From a checkpoint of a small transformer trained on Wikipedia: biases.
MLP neurons of a small language model. Each row is named by its layer, matrix (up: input weights) and neuron, and shows model dimensions 128-255. Each number is 500 + 40 x the weight over its row's rms, rounded and kept within 0 to 999. Numbers have three digits each.
A block is one neuron, or neurons of one layer that tend to fire together. After each block is what it responds to, as a language model described it from the Wikipedia text at the highest values.

L8.up406:536574510528498450539520513498492428507524449486449483495480474502496572565515525498509545516467488467457532532547477512432495492521516445511391527486476482453530490482530577480491504509467459421476528465528521477485530515517484504468471499441512560590505536462503492517492485577462521497522446505490555536506554535506510520472525502500485516585475508528535442493576448430472503469541
L8.up587:536571466467508495460490477537473493501459497499481470450460535445532440527486482440427575549503456426566572459482517551521476464560498462530476462475536517490466409517546526441458499495510457501511470508547529544509527549530486494534491564423473525569481514456503527535485524520544499471546494490505504539491487484444475512506487473560518526492548538465489496489494560517530482520465
L8.up799:554528441448505514501505458476465512455493499469484503541537473498542517553535476482469543531510449465487516571468500479442491505550477496482530473492464494457556457572468530459440490506574511490560485499501446500445517502538460461494593506398481450527451480445476517514523502523435476550510600484514503505497486461515458532509492487500485515420578536532517529513544526494459478497570
L8.up981:539523443496471530532451512485510573504443544481490508487497449603544545527574502500492547515421544460555542574501471514490488494578470476483413517466505473463540507495491545425403440525538517468477468468563528504453589489526501479509485520471540517523483456469477461480457537466462473515540491457543573509548490465530548540531591538587446495589492544457468431444524471492483473521526
Verb inflection endings

L8.up73:488512489495481537538533532427513466527522496497483555522479471481578522543549532461492510508486494520461559438574479476509541524527494474522467475469580514459488433496410540431498466495590473461538517489562461418514400478464433497444478531478516491518461499529444505558508516558520545478469529438475614513521491456525507543482530495530461557495476574545472491538482503508478543526582
L8.up592:564621485448433576502459524492512550484443511515482535465510450501501520426533453456514474501546515471496485536511574445463547500479492533485483523414496507516442550533430422497492520506517528428513543456511424452528482477457577487518507541451462432460478529480454397545526575541506604442502491489509534501527482532566509501490547537513499487498453540472460500499436498480466546527570
L8.up811:522550452455493503525459493517518499479426491458561506488477511510482480493482515513501513455527514545522515594545422439443490426523507472516493569463494536529503534503511444450435595501564561481537532453594454510503535448469457496448469523465509449505468497481451552405519508504396517500560510524532439558495514515494498571471410461478524517471525554495504516523486468464479490490436
L8.up969:525486455459469490552568550577501453453480522457490525519486459551536428533562484416480481485508543540503508528475463468442485537527440559536479493518510478522579522595398497553407577498532477542528522521477517414460473506492537462525451490566534459562407556483520424493501512546507589544508469486527469514474509517499481486521477485541531540480461481477487559535492539487461488380494
Name-completing word pieces

L8.up205:514503512493484472431516477588544497537473506475562488509532465530574490525544434500503553509498520561541482497557501505482432455570509525508488519511521564428478460519425469539444511476469483487481510543482505531434478393534493479508518550495497493532588582515554540481444495477509473473501558488502551533439581449439508518496554496463445485529536520481499476447482506510481415532444
L8.up259:489523501536457510561525435541527533484494466469538455511504481511535459546488468598410563552449492506474499485572517575470532504583572482447468526497485458498507486545485509498384510526510492501513474466504510452443458424483497469482557574471506470521466559474484480545472477510472508487480513441481595520548513464504519505543529552542482489496521497516493461502547471466558499470542
L8.up365:508504400524506421495451463507506510450533452538588490473538473477475436503531540517495487502501496482544530481486485497458502503493484484479483517441442517433492418502487518474491498532525512516437485558543572545473527532514518439555564559468507488506523470438476512523530452533537406488485571416532524515537491518502483559551502569482462484520555497466531462442529464470464446444531
L8.up931:481514507533488457457430487483468548457530420497510479504491480529460429513464506552499494510486524529478488529554492484473491513492517531457482453433503489435529511513467483440455450556502534549498449604540520501511565561514421456538552486477578525530544525481513529492473553544485495472496528494456523578428571499519522542511415530503484491613476557524448516472498464436439498573596
Main predicate verbs

L8.up23:487522498457471533447409552545521524494463537444548493486503529447478475487499530487477604525457490430483512479585463513549476490526471454490416457468535471486505486488475527452482478464498483536526527524516556528473487540460426484488478527469533501533445489463509492533498497509497482438489540459496496561423504476444515536508494504500464481494494554543477450501447474452429474493536
L8.up74:464515551487479502425386514503495559526515456525495558473483557578509540469509515550571523501476467505465510460548471500541492456544468494533399474555492520514498507531514507423454437504465542485523433509526562450475451492545491472479515460516498500555524564463557508446432503510462462520479560531514503510405487473430463544506454442489482433459526494406482498595464453473474447529495
L8.up397:447506526455528555505415541498511550509484426508470487449471533494486568538469451532435510438481507576519498431564482558552533445489550473598455489473504422472471436509496548475481506472544516529395472467562516502478506503512474463517509516456524533535487477553505497493442478487513474461529548471497604554429590487488489455472463515496498513537482510484466494538499542550479532492597
L8.up753:500537483428490500406424560521498534532430560516546509517526504514506501535503451459519530487550554517502491496524444513492426440509571542552524503554559539447564449471489483502445590466552514480485525532558511507462471515503503483476481514403543527505438488504493477484429502489438464465499503485453481535456523597534485551540453505479518464556533546463491482551480378507470451523512
Narrative sequencing adverbs

L4.up752:487506553513500498642528590487473503526459490545501455482520544540510491533476544527514492576547529496510530240443530478494503535502540483498508477545479483468543493499539509475527490463486501479484580503512524443511526490523454473485503505567423517409485508476509483448540557507512502565504536468508488559460489500552595461438533486475473520520465520380502522502485581442545485492533
L4.up753:524511537526485488384566520560458535537546541511500549455512530514546556461559513555514509538502506551491557419535498542533540502496473473485555502551495496490573495573495535523483534498590547497476476508451439519472593476500519575528568562569549465593442543530462537455472542551494534533518550493484447543542514543521551549640507507523453510498517455464482570483548542543508506566539
L4.up774:492494576471471482473497554469448464496527508502517547529529577553555498449552515540501513555510497490502550465484525463523501519504413510436498487545486445453539453525540508447503515474459474442459501482477488458510506506484485480512491504587450438508449531470516473506508518481477475515446501441485454538469477545488556524512532517477458494492505527413484493490563542504529505455511
L4.up789:497473550445458488389558534486470510490459476518536440464455526504509501470490499504503513539536511483504509386461479472509569510447446497425474501546466495449554442521488437495484507509461467486481539429479490505477448495478498496523479505555501511470463524483473505481445545498465474467503486395476448512468501461520445480429443501480439500480487517442514544471515566479559488411563
Mid-word subword pieces

L9.up435:500533545483430450515559475528489524419418483451499556516551506494602559446460517488440483503500483516491499470483459547552536531479486452480527509491500464569517505492508501413491439515474484481500461467527476513530437522533494480530534458516544500407542494451518437527464516548439469385422446411539508511531535546473554448496511506490522535450506466518489449483425481509518526549541
"One of" and stray fragments

L4.up80:472469501499475464448505527556476531470568539424448581448508558494508518522514536525489519501491518467455544371425513494526500539504486505473568481522506489475526472540516494497470516454590515446470496506481501446488457466490493507465530471496552438560484538533473478586495518586507519578452484490468455500537495511557557536574553464424430574503484499428472491483578515541476487506505
L4.up682:505503511521462493372475450546490505530530519437491528489563467521499532516554544489532534490490432493467542447461545494514528452550521487513519465538489493476477504554476487496462507494516544462481483501459496472426538464501476426440533474494534415519478473469450450530475443569504573548469513487512486561489452537474524556544552459541464532511467491470466462492531501451467521532477
L4.up848:473448531566452517523473541544448480529577530500474520430493524523492502459513491506553479481528573464471523355475535499534533495499474454492578469537472476461502481483502523510496518456491481467434492491426543444492403448476454546532484458545538419527441527531410539618524565532524509495460517420456432588458467511557543552529556481477467537451479474430465484506581560501493469537496
L4.up981:476526497534455479447527498523504504491564513461442508479536495489494549530522528537497499542499424476481511320445501503511500491549533532454556514514484510473467497561508464467534535479555555473488498525549537451489527501500492480480502490505538459531492490453507498431458583568476508550520448580498477404564542509504511555507514476519466521553543491452515555485508510530493456460466
Word-final suffix pieces

L8.up102:489533465472505468524564550510571511457515497473489515474526527588490528557535497540473547488498593496536480505535542517535552489549500407517488491489468498527501503532465500554472450530503470519495437590558494468425516445476455492482463534502552559548516530558492487450538439472515509497556552496486587550466581510462489527453436527466482502458490529510418524513485484552565453529477
L8.up108:563536485471486451445469538510493547522382491489503519466463545539559488517454473517545572523513475506541568444507531481566547528528443536555457543527529453497511515498436504412470493495564452526381508486521471523535500513521526476465468514484503493510487542546534425526540512484489529497433473510531544525447515505496491522515431471540485529538553530524486472526460449530556542572496
L8.up442:466527558529464533508556527488483473492521470499490497448518457549548538501531531481384564466406492538562588556438484488533545502611434485491470494543499528543474494482569499464502440481532500505499463511520464467508528548433462461461460501481560518510463448558523515535546505511492474503517493410575489521508503506521520408501465441550489514500487525568441529560467514511470496500523
L8.up980:506489577469472503492522521489450491507465468393489534448473511529470525493499477525499558554503486500453528473463532488585497519533519488455537542554499445517518533479568524521468493592474477523499519518446508504559507466457494473456506465481509491520572454522507488528484479593548512428502520525568514538514568520440450464490483471503488412515456412490447547470462487484529502504488
Referring pronouns and relativizers

L8.up14:457579518471460472467446430553515519494469478529468539473533586434528519472495436451524541468499541528459534493497547506563495500559559453537438483541440513483515517517502509515486441511508473422474479442501509598560511491492396475495610488470558463524463559501486507507491461501585568499508519508543523505508497536513470485492569486490486501537461514508472473532431514454419525491521
L8.up632:504516552460480432494471498498554506519468483466536557451501520466508525520481476483465547493492481509406553481514457461464517573514486389476471470600450528442408513532507541563468466596480500457491484463521508503496491498512489484429495447512598536527480365541537520552513464563470478470515488459506509517502538479433404447489512497557457467542531486525430518453522497466411485464523
L8.up803:498496500523503432512423528608521517539536477474519537426539599564512458514517516533472491463576481535519538553520495417535568539527520433492449490503522507445427519548491537455406492537571544490487475464491450529507543504438480473501422568546459513579486483516567523461513507494512520500454567547475461504468500489418483487492563474615446464498485539505460443508537529488490484492486
L8.up998:510544498478474511451486562547472525506444471498483634546506552460516514423541424521485549471498499536469473417532461461522500509473510487484474484550505499478443522498517574430497480509454502567474448491547483527465495554527444481503511525489515507568551455541608489568420512490476464460492570556525465526519468563456521575500518513559498432465507546555492476447507508537451530548538
Mid-name syllable pieces

L9.up67:477580535591466505507464568515541483513567516409498579446483494458517456449551424536509479493445593494573489528527461465525517485500541500455456527493497470463561465511475454477516557520526531519458491569578490482505528467476469472445527456458489517532503495515488487499432494533424495475509485462495513525516563458515553500502511540507490443556495480414508455484506516492484520449545
Clause-opening subordinators

L4.up611:470493539488457514516467538540472559497510514461526454480450472447599568501558460472517486501519481508524498559486521449475491615503503455483404464522483428510540480484469585473456518554494459538504445466499477460467467475475440502440508459530603461562515493510475516515426482543497446409541479449466482488516517447429512457479556517567467474544527492511424431507560461495423548485526
L4.up655:518493532501503519469498577493500527494462475490464451484507482514542553454498476505529518481582578536492525368473511579507511503500492477518519551569491504493516484551526521559508499526584512513498501555439450540453517472530527586550526566578521536481500522531505526533543571511475547462514514493467445520484483483490614495504512541493511509517525532427494514489507525499514512492517
L4.up877:500505527547537516445538530522464495521501462523477508471477554504528548520517510553514562509533530516498551477489504508495498513503492463474515522486535501505556487524514506511527554498573493565501521458451488518455483449484494533554521486520494513550498578485491525489548515574502525518513527569465462498554543502595513487500532507501484532532450520482510544487543515539465572598524
L4.up934:455492511540488502467533481556524486604483459483473537457478531468555578532482515515541585463510504530498548353477529454520512507487541440494516498453528457543518492569508552515471501536487529481508536459493484457483526463455484447504557507542480494537518582505496476515538513581481576518521469502481508534555581476629539509497523506483489484542439513484496533463515444456465580614499
Multiword preposition starts

L9.up205:509543584488455538502393504518472503487518525575478492503563506489600488463511367500462464465497514411483508520474532481482503524530506510466494515512436533475558405538478415443538535381535497547535505535497449496508448437482491435503481520566542460509444473480512522520471487570484456516494543508521518531537506492495521487517564503470471433512500466468465484465466547516516451506493
Mid-word spelling fragments

L4.up326:534519570501486446497463529534517519546501510409469532512487472498568552456530431500486527442453511549517509468522547502603481473434553500521411484502487523524480487501501546470474433443478450520514453429486476523513445531570524480522562471452539520515496470479456467592500517498461440428459548542450525511541615505476423505530492535542496434525470460520477515490462485553404558433577
L4.up341:506610511478529475450556511499564529485462501485501469429514576564527526497537515553477525498534517517483474466517505401507565489463559527544502419499549434549528471503495476506466492576518553567457548510516509469482501516472436494458502434485563420509476429498556483515497513510459465510449436508529522512442547520479438538597484473480472484466441448534481516521544410435523485465577
L4.up638:525492493539395490480538407491531550464515491482519485524478533470547479477499475534538547525490479511479517488459388528503464447497518481526500516491506523526524448464479501492512426598519493525492441531461564492505478451519544454450500450521503499493498500409456454480477532609443467474463426497535560525479500516419525473509512504442462516520529359496485458499504456447464504448538
L4.up1009:450458582512430538479450478499483513547463488422520547499515508500518496496542471546591591462486523503492543474536481412577486500529466530458535446473507531496455485616430472468456445505461481558441497470480536513581444491502514427490572462487616540505532534490576464476468488559470443484410508493524560523479523465479524461502521545475444421504451383476500487512463509571545445481567
Partitive "of" after one

L9.up807:406472564516526484496499504545430494425478447493440464438496545497492511498512468479465519507429464465453438505467440483529468485540552396508468473574478496488477477477547523479470521500500530495395460494477512487508500501462492499546488526479550517526521464496482542523472508526560489494487566471537512566474550506459492511448462446501528497568503571509454487481572506546523520488517
Fixed-phrase function words

L8.up9:523521464542537468537583456530482498485550521484498468516538498481561481530524460557535515536471526426525534504480541586519491491444454511483432538492507481439574473530397455481522539618526557424464498573509462473509485482535446458475502471495518472499472493497513521533530485493408557479525488507497536520450496473506527537507438514494465467583543499502437516443542407517502553453490
L8.up407:515540470507500499517518453500517490474565553484448480520450565537521525492500494603476513507515484493531527493513549550539507491500494529469445511478510476456503498533465496482514470577502580514429493529520455528503416476507483441482548532533495530551498507458504444516499502490429483494476439457516525523409530488533497489488455496543519459525552525455446484506508471557471535472515
L8.up419:564507509430440461498487452486462481468529481435586546532548441502571469503538476542470497475543505472517476537520441477549554572527399543561471477454472473451566486547403461532502546561482479518527485509478461506450522512487513451476503531473582482571438460525468476476518523553502432401472507418457494504453501427497472484502549493516424512483451443511479483540517435507582491454500
L8.up968:477490561472492476534481479514532462481565503423507545511458524544509528491545490551451507537468469539503514498453495495535540573440470529488507564532408490442475525494507496531473534563512460519494475535459541443496501469531471481485505513554500490454487521396490479496467431486516503511476456533555524502480555530546508453517529403527513498529527488460492539457461476592487501446512
Plural noun endings

L9.up463:531493520468462520515514535477457492527569420436592546518522454540502479453529519472488514499515537536441491544490431451545488565524522512482459498560524451530494409507450491530470508516527506503447561507491477535559509492529481488517531494475605464453438579436491504510463545544536448450474500488468517533503523584478502458478540544492443425475516469523377502478432553437505506480549
Relative that, dashes, name fragments

L9.up22:467607527467454512465489432452413502516470542477529524519535535529536524560498464497455574509467451528515628479467451568520551555592457455550548490532510437471571465499519485548424559482499500511460465497550474533489484475456482475438549575474522532529500501520546470514477413487546527493472500446491538507393530460555453460487481467492553515522482526533471532433482460492463460462542
Article subject back-references

L4.up57:499450462427502460582494539481481464439397495553503468488474504497454441426463499489451472482527546503509421435519467474457461507449432532454451539463529506510548484468525454496491466512520437548495506507551511513547403545476461563465465521490436545459480542423545520467550468435473423473511501491496517394471531453523480390410420488471494466534505506477516503504473549557537482413509
L4.up60:551454498484500514454513484486488504516425533557558430528495498451466479473480512487499455523511476494522519591526491520472510539482465524510458508507595516498501477530510488539513492509512525527541497549590481590547423563463584532527421585481487570522522450474579514404513428441485487449576498580504552472527508443494427453546461519523507454502526494518530554549427480516515470436530
L4.up135:515470491457530492497530414468498487496433500575506461537482489446463486483448488487461499517455566543549504556555473468475503565440501480436457513423572468514518514510499450511496446464417507534522553502479503555575459531481548513479446512515477542495506500528509514447498447466484457498543521497532580465511532481573445491446499507501531463458509502498543577517442477535506485503491
L4.up482:507436445508487517356525471512480511524443520515540432493473478500495482467493483500493443499494484507488500496493455520480506518422437455459477533495498475506565474515488488528476455504512504511516473523488474577534477492464472484509436598453506492544496473389499541406504471471476473466556516495535539456486479449493458526494458475560457488506518462438503575552444495537505434453528
Mixed diffuse contexts

L8.up192:520530418489434517386493504466483515539539449500509459523525451531485508494471437480447514494529518540433498461479453541498453501498467477474492445488511500461502524499534597450542497507466436539475470490540525535434526539515500466457493497534466499494516523544598503530487541563512474588455524513552497557489480510469382511477488469496493454535556519512411558556529528539540511527507
L8.up288:463595519503476504490513495500506534526423475483563506431536479507479591501401523520521532433504576585524512462613482595540460478560529479555508474481488495455448448482513519542512441442543500458438472468532496504505541481535497432475543479483561470431445451532543510489461521499490464480478498489563542518467529533489535516489551521483486500597524478463417491414461421528504490499516
L8.up433:504547488524469569524514492435424562507469482504525484531470525582469466498450549525440500480486543535476508538577505561485560503573518458531524487421511517448463513506510461441498502488508476543515462533533545501520491456512513471475537441515514518443553536498588488527523538513468526511495569478521544631481509535524379536465520479472483419528504444536507464425476516493447528542544
L8.up505:488533383497442503533537468470489514554471489500456497500502478453499529480486420474478502485472525518477549494498442481530498578466517484567464537458486457480470456593443513447470425611462520490446501488561533566473502520539530466434523504541448507474454496493503456526492513508556502480491480526524448531511434520533493537441492497426483527508493356483463524481486576483488463471525
Wikipedia structured-data labels

L9.up412:503526500454474510538467507453478474532515506546427505536550533465524437526560472528483482540508477438451523498464585471536505510508511498481483534503495448534521494572458550516452543501516530497484463514462507472530527574484476475539553492523524535553468555537528478471470483510574491465477525490487509578400500578513476515455457499513473500520429465524475502464479525572546508532531
Paragraph breaks, mid-word fragments

L4.up138:515539466490476515422560450568515537550508513508572541497529518507505515551556547508526470525489507473485527538472487515480528527517494491468549535532464502553554515513497501531541477552526530530525433486528513495520541524498498473499477532472543482524543480413504508442537489567496553545560506540507561522533482558500520579577484539552432500535507466484527565562454553544468504519505
L4.up215:514504476564498517338472488557492523522576590496471537465529432542447472538559519502508486502460404489457552459479485502519545493500540534500553474574425525494504520519515498512497580462554561468475470493463481460483559477473472477508490499491539406526481434445471486469481486559477556530481489578494516550511452520455497534589571473514422520471514487522500509536520503489459460528484
L4.up841:552464478475496500546460512521454444411515533540534569475566533477449403523520563487531475522493446462495467409451532499486504480503457573520506476509526545494444472451543454465535478458456479528488473500527563453554487514484510565511457460482459508513519440474523477430541408456524461540530532500482533511477454490486517440523557497492400468482494469439506442535516509475491490491470
L4.up875:539540476502476510553509499528494514502478547508536597489585524543507494558557571503578466566518449443487544485458524523477527542538485497499542526577484536530478495484527508490582549474524538556530461496550534483538551565472522480535467514456475487521526468438555511401529453530487550536555486558509546531517523527502495528610553532534424489541510447521545496533462568526502480496487
Word-completing final pieces

L4.up632:483501518514595436432527462455530574492494563558440551477501460539469446541515502505453499478549438476474532456545441501529522518424504514456497508536545554577483539462487477540481548448471515506537525514504492541507528560469599564523456529512500529471441508519485496474509542455524485516502463494462525575485469504486505438509540587421511479392518513537520455465454539553430519504551
L4.up633:547469441468544489433498506508526543479512589527514476489520466519458499533517481489496497536497459511480475599479464582505504518444462542481513508547590561528506514539521460540444486503537537513502504584513486583503480547510517593457456597460526523537513471448509510429520466446530455505524473610514537479565435501457508424545479487511464475471544516513510479504481533547485468454573
L4.up902:574481474466533457317488538522496528459408494484530504513528532580474417495536480497455433488575488499438452556462489548534498497470405507482486524558484556541486490480506513572461537463549486537529476523501444489494557518502504551456496528468472505467485445463498501415499474456560508518473487429511489574497445479508527420444468515507456503485529474440504452468463590532510470473528
L4.up940:527513451490530490395456486496507556480439521520438553589555480529531428531522488504515520431525394500503560507491521519498511543453505547477475470504502505562430520503534485534481516455442545484485515551484479499485517553500546545481525565485444532506490468465558461468504425458509515490445445473494510563521528482526503403553549516431519486449524502503506441468465500506521493464479
Additive connectives and colons

L4.up108:552484495472524476422505482508496518515466483497519555545525542426452440500513498451520409515525548477514538625540475541496484549491369484483486525486498539511418510424519519513538467485481519559558439482493464515542487521487577607519493520488462561460524439577573498464536433413511480453494491409473482563524507438511512431573493538464484493456530492500542469525456484544555469437475
L4.up255:510500491433538495635473499474509526469556530504484504549494486424445464478514517493517438502512481496523500613532492543453440479484440541455490518499535565499412531447510484506494486478460486499490477523532496512536471570536541646512533475502475555410489526537558525484508468353536458520479482456493480507539488464469518449477515558437549527457542516553541434495482490528512507430488
L4.up356:535474490471541478493520586476501481461493518540498522514528524460499479423480519505521446519514475495513504535534491528491474531482359537458497553487554531506490491498551487508517484480492483534522459545567458553512464555511544630545489529514464598493496509510564529425531480415503444470519493489496473474518537452494524462568478516488505479500568515497541507522487512561549482406545
L4.up388:505475488437532458499486520508490494472523539555482471493490497435402437469504469481489411518505503492512453580533458511465464493453423531472520498496498543495489525418515481489499475439462464513483461516468489510542486509521503652485486468524477533427460444498539529457518452347496442469481474435478473500528467465459504417449481511474478472440519531515539451498482513520529457423489
Table pipes and mid-word pieces

L4.up365:448451530525486504517491509499525461475475442460492501476526530523533543465487494522520555475528554500481495488470525444528528509522571504522485522447466464468569479492520509499527498504517464493480529466447515459473440425502472417501509424505478496461513560517485461671494508576483506500517510463480490537433544481597509533377530460514527548517457521460471468485559454455465580592473
L4.up382:446541527488511501440505463485548544475503465452485443427526471533527530481524524537562588487532442505482519542441531461514532495546583486515457546535490460528541490562486478453500492465430494451484514517504518497456479468516515393473462486475469480514529542439468415606476486522508525544483471522494513569483486536498506521438539498473538530475452545470450448492556524457473547544490
L4.up786:469526495485515549539455467457542504489510504409500431445444451425528485475495479452476515426560505555487568495526465477488477511549491506516505449571496472621479461458503508525448504513536522439450422450544552528517518535441469494489523465414491523530495462470555527555452472501523520497469558474509489511520525475500473472470532519510516450510462493450471535478506582505575492457598
L4.up944:462479539537467497494495465483497463531503464448486495478530553548529576484490506525508561486509570483498534527507498419517518519520569479495528522467450469470534491515493550474547504472524506525491546460500540449493453464479453421448547450512452510486480588531527497581459533630485467497519490513509452414478596498607434555456477424559490515577468498521462520488524489496469533528480
Subject "it" for topic

L4.up250:463544474502472508536547437436486515523484472489440486500500531513501524571533428565465534503463568540478466470522489549518502562492522455551517446524529498480513488542414457466479543539546462491431506521530541535450557482503529453507539510551497504480519543520567519527452479508532447530473479467501487548428473545510486480514537463465476504511498444507495495468485461559551446555559
L4.up428:445507471456509442468519452479481492496528496502479492478477550562441484503557460516499592498464539504538505504512520563502488446559492540484514515522545484493548405575469503563407503488505488579512477466541521475438540426536525438518492554494503514523486489512540458498491435513535470518504546515498541538413535454476526469476476487523516485538574512486456529502477407443539447525505
L4.up637:503534447472474524511490520468534445470518541498454453443515576457573484482484467578463559491447442544497479454485524519504565460505509471478474521552500547463483410484495548514500522548496478506429444596539518489440547493484533455538480475501544510514468492499540546556531486503501417536560495430535533526405474506476499522515454514535518402492435455523457565516546492569500521492557
L4.up852:470487561535463466499563452477495553546495527442484519491559511462505563470500422506466475472477508506519496457507528523561495485500503513572522448491638531531546381510483510577587452573454481501473460548447487492428490510533520458486535455477479458481553444543553591478419502535485509541500504495546542499518474509452532486509435494526520499538470491525443526550448422544496476520519
Mid-word fragments, list markers

L9.up473:375552550489429406448414522521483535480483501526486528478488535483472509532538440482491536467455548519518417535485559467477487511562513458427469525504533433467576478494477472514533559487554487484525489511488488484563558480473496458470505541510522458485528510486538455442483478516538447549419564415494574549482483440500544451549473537554478528515536506508472532552505535497436524483502
Mid-word and year-range fragments

L9.up610:542498596582486490500443525516490493488515455462562547523505551472521504534484539491428483408533543456474615534470431469484563443496526475603481548514536512439432485507457493482558499504504446414509487448517582537468512475515513507432521524446477475579463509459538502502464455520442559476498461558471515552439515534439427518456519463529449476481599468473451486488561490485464456438518
Peaked at / debut at